python train.py --norm_place="pre" --rope_fraction=0.5 --qk_norm=true --bias="none" --parallel_block=false --init_std_qkv=0.0197 --init_std_o=0.0 --lr_mult_down=3.0 --doc_mask=false
MLP neurons of a small language model. Each row is named by its layer, matrix (gate and up: input weights; down: output weights) and neuron, and shows model dimensions 0-191. Each number is 128 + 24 x the weight over its row's rms, rounded and kept within 0 to 255. Numbers have three digits each. A neuron's up and down rows have the sign that makes its largest values positive.
After each neuron's rows, "fires before" lists the tokens most often just after its 100 highest values on Wikipedia text that the model never trained on; "fires in" lists the words (lower case) most often at its 100 highest values on Wikipedia text that the model never trained on.

L10.gate145:101114125134142135131120111112128118153139117137129091158103151068083109112144118133085133130127103139130128129155155162127159115121103103119126148137106154101088127133165147115187165166124158116132141165145137122164119130098143122143113126130118137146107105116100109095126146141098124104157152156070077090135118078124139124105113149150139138157107158107112154135157117172082164102145126135182146112107184105108123073132068144138122110113090117137178147086127104143154124133158099143126142106106131144118147147126118077118101113122115111099187152120107134126114154095159091163
L10.up145:112148090104145074151088129116127112146154164108128135144099145139114111131131169125102139140096121130119123146100126112071121135138196118151095112133128118127137154153122108136092112122168121132119133135119099143153162118173160103119104086125186113128131113118103104150119140107134105105110162153124118077113133101122098123131141092096148119120152141110110092139108128155104136177145114106123133137107094127126124175144133095108118130129100126149131082114181119143100171135133153116120099169080124117157100139125117109149124176119132128136116117131104091171144151154134117123
L10.down145:168171119152149091120094122076113084108109134154129072135127141125087083130139135129121163173116138146179176142134121152109105088120105148119114148154127128180143127090168102131147126161137139148108090114131135107148134101178139138106119126101147146131112128160153144117115157152144099138130116135160156147152125116172126124118135136098134124084109101162145106145119099112103101106137098124148148145093107147126128117144116119103144181135085105122106096121116138131124155127112129129094146134151115158096107125155107104065127137148145142111149071143154108145161129121129106143
fires before: " the", " these"
fires in: "of"

L5.gate306:135177095146145079151112189092142142094109143165106132122153130114158136114134145126073120118115141173111139156105153124101138143143134118138143131119042139126096154128152131116125124077153127155153176098157124111100092097127106107144105106092148123081181148144116100140124117176146142149117132136121169114130127088119167118080080124154152120143134172129126119126122156107085130129147152131135146103110126103095134139133113108103106162154118126116131143087099139172124103150139136161133143100106090112158167132096106110140138142114149118154130157110078100146108133162081144140
L5.up306:101102155150140129138122129118123112108122154138109160125148128116165130151103134135120145104192084124109116102102144112124106140189150129134118151154101104116133115118117128119146154124127135148151178104126165115155085106129085134120092120112107095122159153082107091140135145097116133144099137119116087150102145153129164156145130146177163091092117106130116131109111114153112125106137141136094124111105095132174143109114116126156105113105107097108077153127141182154110117139143142161132147059108175137146178130090114091157130131121109136077089133145111132140125111110110147106
L5.down306:117135145155140127131105189138110103097128127114139177129113131104125087106115097142130102093151129133126156131176177146152135155126109107148153141101103163135092155130139114170108130103068127163090128136137092082100140108098097129105095098143129113124111176093126143094135144113171120118130089139135110109131124103158146151182135111097116132143077134153121146145135123137096115125155124121129137090172132080133116131158104108138125126128148134105121156135119112152139131105127128104140097098127099130146146111149125140144105092124169137142134157139077119165119075154071115140
fires before: " the", " a", " its", " an", " his"
fires in: "during", "following", "announced"

L13.gate246:155132119091104044146090139124112106132144103136124156117119137161165181131128137109133145078120125063172130112098187131128146126130136153128159090136087142125132143084103099139061186118112140151141149126164158131120103133120086102128132140123137112124139132143094150168152172134115103152128100120118101136125153124085103112158114145133105094105184106115152124092108122123126152124125118106143121086124117127120125135154135113089094151126142149149134140119082098100134153156126136140107126176102108172152123139118131131080116125111085129122128117153155130106128133110124169140
L13.up246:137161176131134136122147132156141087138143122149099092105100148149131185154110123126121101156145103117146153112117113134093090108119106172131141137050153140167140068106138157143136127138116083125127142132110123135120112110129130111142070097165103079117118146138172115121169159110094161148095131127113158137097138118091127096141135143154147125136116135159108140126138135113145130142122128181156185083109167145117129131141143107077104090125098121119138121127126113112114117143121072117091167108116154135165123131183124085170095134132090098110142149139117088145150109103118147116
L13.down246:120092092111097149109124166144155146159125149070125167131154118152149143125139140136162158138166091103131097118123071130136145093162142134155136121128100134127159136157163160064108137110088127113119128142105166127120106134130115139122175165134099170145145105146128148106121119156170110092111131130150157092113157130121147120105142094159142099112126106171144118118086113110181176099131120118142102081159153096123138118105104143146111114142112103111144154117160138108120098113085142105137098134154105116136126114107116161135164150120154124122147102097138120127151135146085122120
fires before: " |", ".", ","
fires in: "1", "7", "most", "3", "years", "6"

L7.gate409:148150128120100069147089147103124120148105122102127116095134120147138161129095158135103132139141161140101120123121134133130109139145119117116139145074141113118123122101119145142127066147172131159113091111164115111089155149139181098105137131133130167160148115075122131117090130104102123133141144126117135175093111122129164156132126111119136124136142123133146126125140137105138120093130053145124147147117107148139096147136137151120118143141081141161156104137095149135089115149142137125117147099146097127119136133096116136118140113069101128102107118099144114096128154124073119083
L7.up409:150116127145156107135139110178166151054092130165119135121138138122099116121114130164121132135126161106152152142118140121096143115128141122120146172120104153117104141117098131128098095126132095104130134168128133111169104104148151151178100121139086110145158105114128132180130102123159149147128163101108080090158103151092148141132156134111115095119144145120125095144169140150135135115146135121125147136136138143148207106156090124109131133163168111122140133123104163123122142155082099135165184149148108127097125091145138101145174118111121130147169152145145122158136090170135125150
L7.down409:129150119116096106155070138126119093110115123115115131154097139156143122137087121141108138114155141167110129131161115116134094126133120130105126140134126116113164169127124138166101145107107093125039103116130093105093117146136152137154121106115143148132133143119187140142121150122136183128100130154102149164145102117098144155129120137105111137116143158178177167122159110110107123077164141136116169089154108139086169104119148170073125123140088119113147136139105162127122137127128146151109106160114083106120113149131195129124133130145118130096116106151150119105112122131141108084
fires before: " |", ",", "–", "^", ")"
fires in: "6", "2", "4", "7", "3", "5"

L12.gate311:085071143153113094125106126125147132173150082142104087152084166134103112127130173134134185139133145128110142163125128141163106169127123147107121129088097163129133108148095116131161106162142107158100115121133123114140122101163158099126113125099177077146153139131150113134100122115098157101116147118145162077134132121132125148117098145114120119073101134144175128146096112147140103107180121149122109107123136080114121155157168158169141102087146125112128134153090141106134110111139150123129156130075104110115134141101116152173128139116094119121149147118073069166130121141122110145
L12.up311:135148158097086120112144097119140102109129108162124116130156151107159139144142142160104157110098155156153153087158140107093092123136163120106118135117107115152082096163112125149113120120126099181091120173113098113130096121135115135080129113127150118109163114165145151134097175111150103131143122138122146145149122138083127117144148113138133102118092121113104086121185096175071133102119180138158140150175109129151116130097152154125129164126152149102151093127130115117102150122115116152133155172148110087124111129111132163150126115133167099167115109141151135133119131110135131111
L12.down311:140101096126124067118145139107126094129152149116100140088135090166146152135132115161133124126139130157178161153105123142137162115118108163160100141151118099137147147165165081101121126115168128103113131139138146102152108123108147091117092150100129129136139178107100101107114130135107132136129151104152187139141092118112153083112115125130158161166124116126133107127172144107141126114140105117091193100142084127075171138144143120066141134145123143182138123092114115123132117140118156121104087171153147097139146169191128128103121128101125137112113130130137135131109140173146130102
fires before: " the", " his", " a", " its", " her", " this"
fires in: "after", "during", "of", "to", "with", "despite"

L7.gate40:078132074121141109105104143092123117130144164135155130115126101175170149132171116133164137160157112140146133120094131136132096145149137161151093124107120107130125149090112128103136160110108121124124093144074077138132115141139124130120133130138175147100132110194102098172148105160120116148172088150115113099158142131121129106135157073096160103165148163136122114102111144127139127160172090110126074128166097098125142130153106163102166149147117088107125090121123100118120174150139119142112113160172147126121158085075156132133148133089105134151140110119123135119171114116127102106
L7.up40:118130190106112107096135116096127175129148121149105084091146121153115148142135137107139163130119125131139128146122137119111150162138149114084167129171103108109088135148107148155135133103167126127066089153116119129109099146185135152115156131137091141108059143156128115138133173103107128158152126144120158165106137125109105121092113118114116121156102140146152103094082155086120127178136142149137144095144119161149134080115108150122153136150131086140103132133170115103095117124156086162160141096155127120110136136098093148112134131116102109171141127129121143181133111113082090129
L7.down40:138113096116125091150109074126145162147162110139110134081139098090152147128121137145113127127111136131110159103156116130148144118118151101157141135109105153110087106160127148092119100134157134114090142147168133163136120142143113136139125103146082159129136146103141098122118134123122123168140139130148124162117138132143155154060137144131159072108111154137106109128119140070077132119158155140168125095092074180113136143087142121126140079139120110154133133141113108118135113137135130142112150157141146097135082116171146102121106146120109156114119117110155085116131145128107117122
fires before: " |", " (", ":", ".", ",", "–"
fires in: "5", "10", "2010", "11", "6"

L10.gate278:107105135155138083142112138127096111127125123147128124167132170121126137130139140121138187163132108156172130061115116134144135109134148135170074135153146162116096131101137134170133112134148124115121086158117141106110112128087121125144113156098154120130096077122095136140136125103141118110116145120138115084151140106147080185112130071158125156199106138127170140145118109169088152115072092098111118120128054122124126190129125087124157113139125096106099156126149079099155095071107143141089097112093172117160157139160124123165152115126116126137103143131090139144117129101130118150
L10.up278:131117142105114173106134118089133133141128133122174124115172114139150129194101116141132109152126130112137178096107111113126123111161109125139148122111106122135120145126119146117173148134162108176098091141130135135116071092135124156135112083099139119100109139168174128135109134151126121112107143124084162138143133114132148082110188148100108141101128124073134141098094123176103131134097116135175103156138130123140114093136130132144139171138161146126121089136091178166124127139117141106139127101167079094165128059104115103106128137123171130124121142114125115111108127095133143103
L10.down278:087100138127161082090141130133088134125150145119125128145142128093113120142127140125173149160141166153125128153091098129085134154094167115118154099138103158138109125111143133100103131110129155166122093140120137104111102065117131112093167131153128067100099085144141167129099114123098138137114139099121141111144130132125095095153120174171089134148138136132133133145135125128133086118141114126155123126100114160099107117116136162135167098114125115131076113168077083102097167111139137085127119143128146159140147125109108181163112134117128132156125137081075109100126131105120167140
fires before: ",", ".", " of"
fires in: "century", "year", "number", "season", "time", "years"

L7.gate420:152145136138118117087105086133093089129118161110112142135120126112124138193107083146115130114142142109126186132160131138161137094129150111140125097105103121114105141134123126140151076113114142121116151142105122115112173117112119112176124101157180141142134102165128078078125123082103109119103101114125121133138155146097138118104133155160094091171162166130113116153133106153145136144168100143107118144121093103131108137161128130130093160085103111151175124133151145169166108162139133077135122145102145168133100133083133106140145155136111094082124080106119118124171156134176121159
L7.up420:174125099108125162133144117124140091129106148101096152124187105083154148117124153128156141089136150103127130138129123105129129099152093119106142109141150113122124154133148110118128150137106121124126147120106111137155140137108149140073156131084134129141136102125173154104150107110099135111148129150107144118189133112157116164122142182091139122131087137137105130146118107134126163155149082092160123144119152143126152140115127099127145133128109126109109144144122065149131087146096150101112113155147164122129159122095099146116126122152150107084169174115142167109110122114143094123
L7.down420:105125108109130145130120090140099124074157127125156111144114157122141088150124169118145123120087156091130151102139121171137139117124119101120134146125110109182121157154103131161112136148124155182135131135117128116091121122089151137120158174171138159132170140119136134111110125130096121142136131122142158146131120040146119131126114118077106147072123135155135111129109131141149133161139134168070124157096109117110134105133136146102096085119164131111164105117133148094165142123102148100095123119143134141147131118139165127143148151147096124073127142126168128150142173144112100104
fires before: " the", " them", " his"
fires in: "of", "by", "to"

L10.gate173:164153111112189157075105125091132099097164140195130127113139122155117111114134114074118123102152107111128140165141116183148164151131133124157095124098127122102130149101124154123112156139134174159132145109104156140103156204106136158137103100118089121144164151103128113121143167145117095189099130092155147115158127116144125120099135103108115148119136116123148145157141155120153142116092122163110110121102124162132161131099110138121111100136120119128113153095097090119082132132117150083134156122175118125151140130102162127166189102117152104132119133117101116122154177147126132151
L10.up173:130141141149185134119132135115115110134099131148137192149132099164127129159150110112142117105150163156077154155119143119149091134149132138087117162167070109114098140122119141122117116120149150187144167130120131106135106101155213116130137150146129157142130154147155147154154147090118131164147140153110106125147143094138093133150135077086109112143113165106119061132090133093126109114135175138092122143138130173137157136097078127131126111144107169121129124120124141116113140154115112101139104108133152070177152131125103119108166136167165134143142104145139118124118165115108115114
L10.down173:110146127152159078110117088141139126099145131128098148126151098117134125144122138109123128108144130120101101140111132182181133116149111118119094140112153100123150102120091119106087107133130169092134143110133129093149102123111126133129142132082135117135175153113131121076133161081122138140156077137130117109119153135119133123188123123103183151161148097137117116133124167125110145152100103157119117149151127170090148134154107116119124098114136185147122144117101123136148136129131122115120097142095095109149162137142127165127128099127141127144111154150111103112099146118118124139
fires before: "."
fires in: "s", "st", "c", "a", "jr", "e"

L4.gate11:147161122115099151121139147158102126117130137140180084107100121137105152126107112112131131155161144115118147169178167143146084141121148122132125127157125107125057124149114104112111151085140132149126133149144142123082124118106131103148104141094118117100145099130131108134107180108105138126126158150090157120136134151112111124151126113138119129158101111154170179112134103125106159149127096160161152129131153110164156119072116112117118123146144074092111138146148144131105134086141140157140126147173122182135150085139130149128157155067099138135135125130192150168099116118109122089
L4.up11:127133125125090130097144107147104096137130143126164095146113168145106168104134116141141137095150119140118127132133111193141129123155132123143134088101098115163112123136106151119078137122122166087152156142144086131118129134126103144111192146116136111146087113135139113124100126115154162121179118134166115093187161145134107148112152113122170142138111132152127134146143112135175123160091126168139111128160130116150173142165130156143116122158131087089158146123121153109076142081106141150115105123166134138098142123127149128129122169118124153106117074100143120147161135110109135096
L4.down11:123193140116121119177065102063129165159157164151136166105173137117123155160115126085148115121150112123139164141129135127142085166118140143152166080107126148137130131157098097118112129131186105127147139098150114128113074115131111136164171090152134110127117113124125128125134141115119092137109136126143138136140128147144089139109132095136104111121148200163090124128105082139132121150145071172113145150134121127154135083097122112176160156165109112081106092154154146086104103154111148148091124137154159100155120081115156111113162154178108101112134132146158104082111112123146146120
fires before: " |", ".", ","
fires in: "6", "4", "5", "3", "10"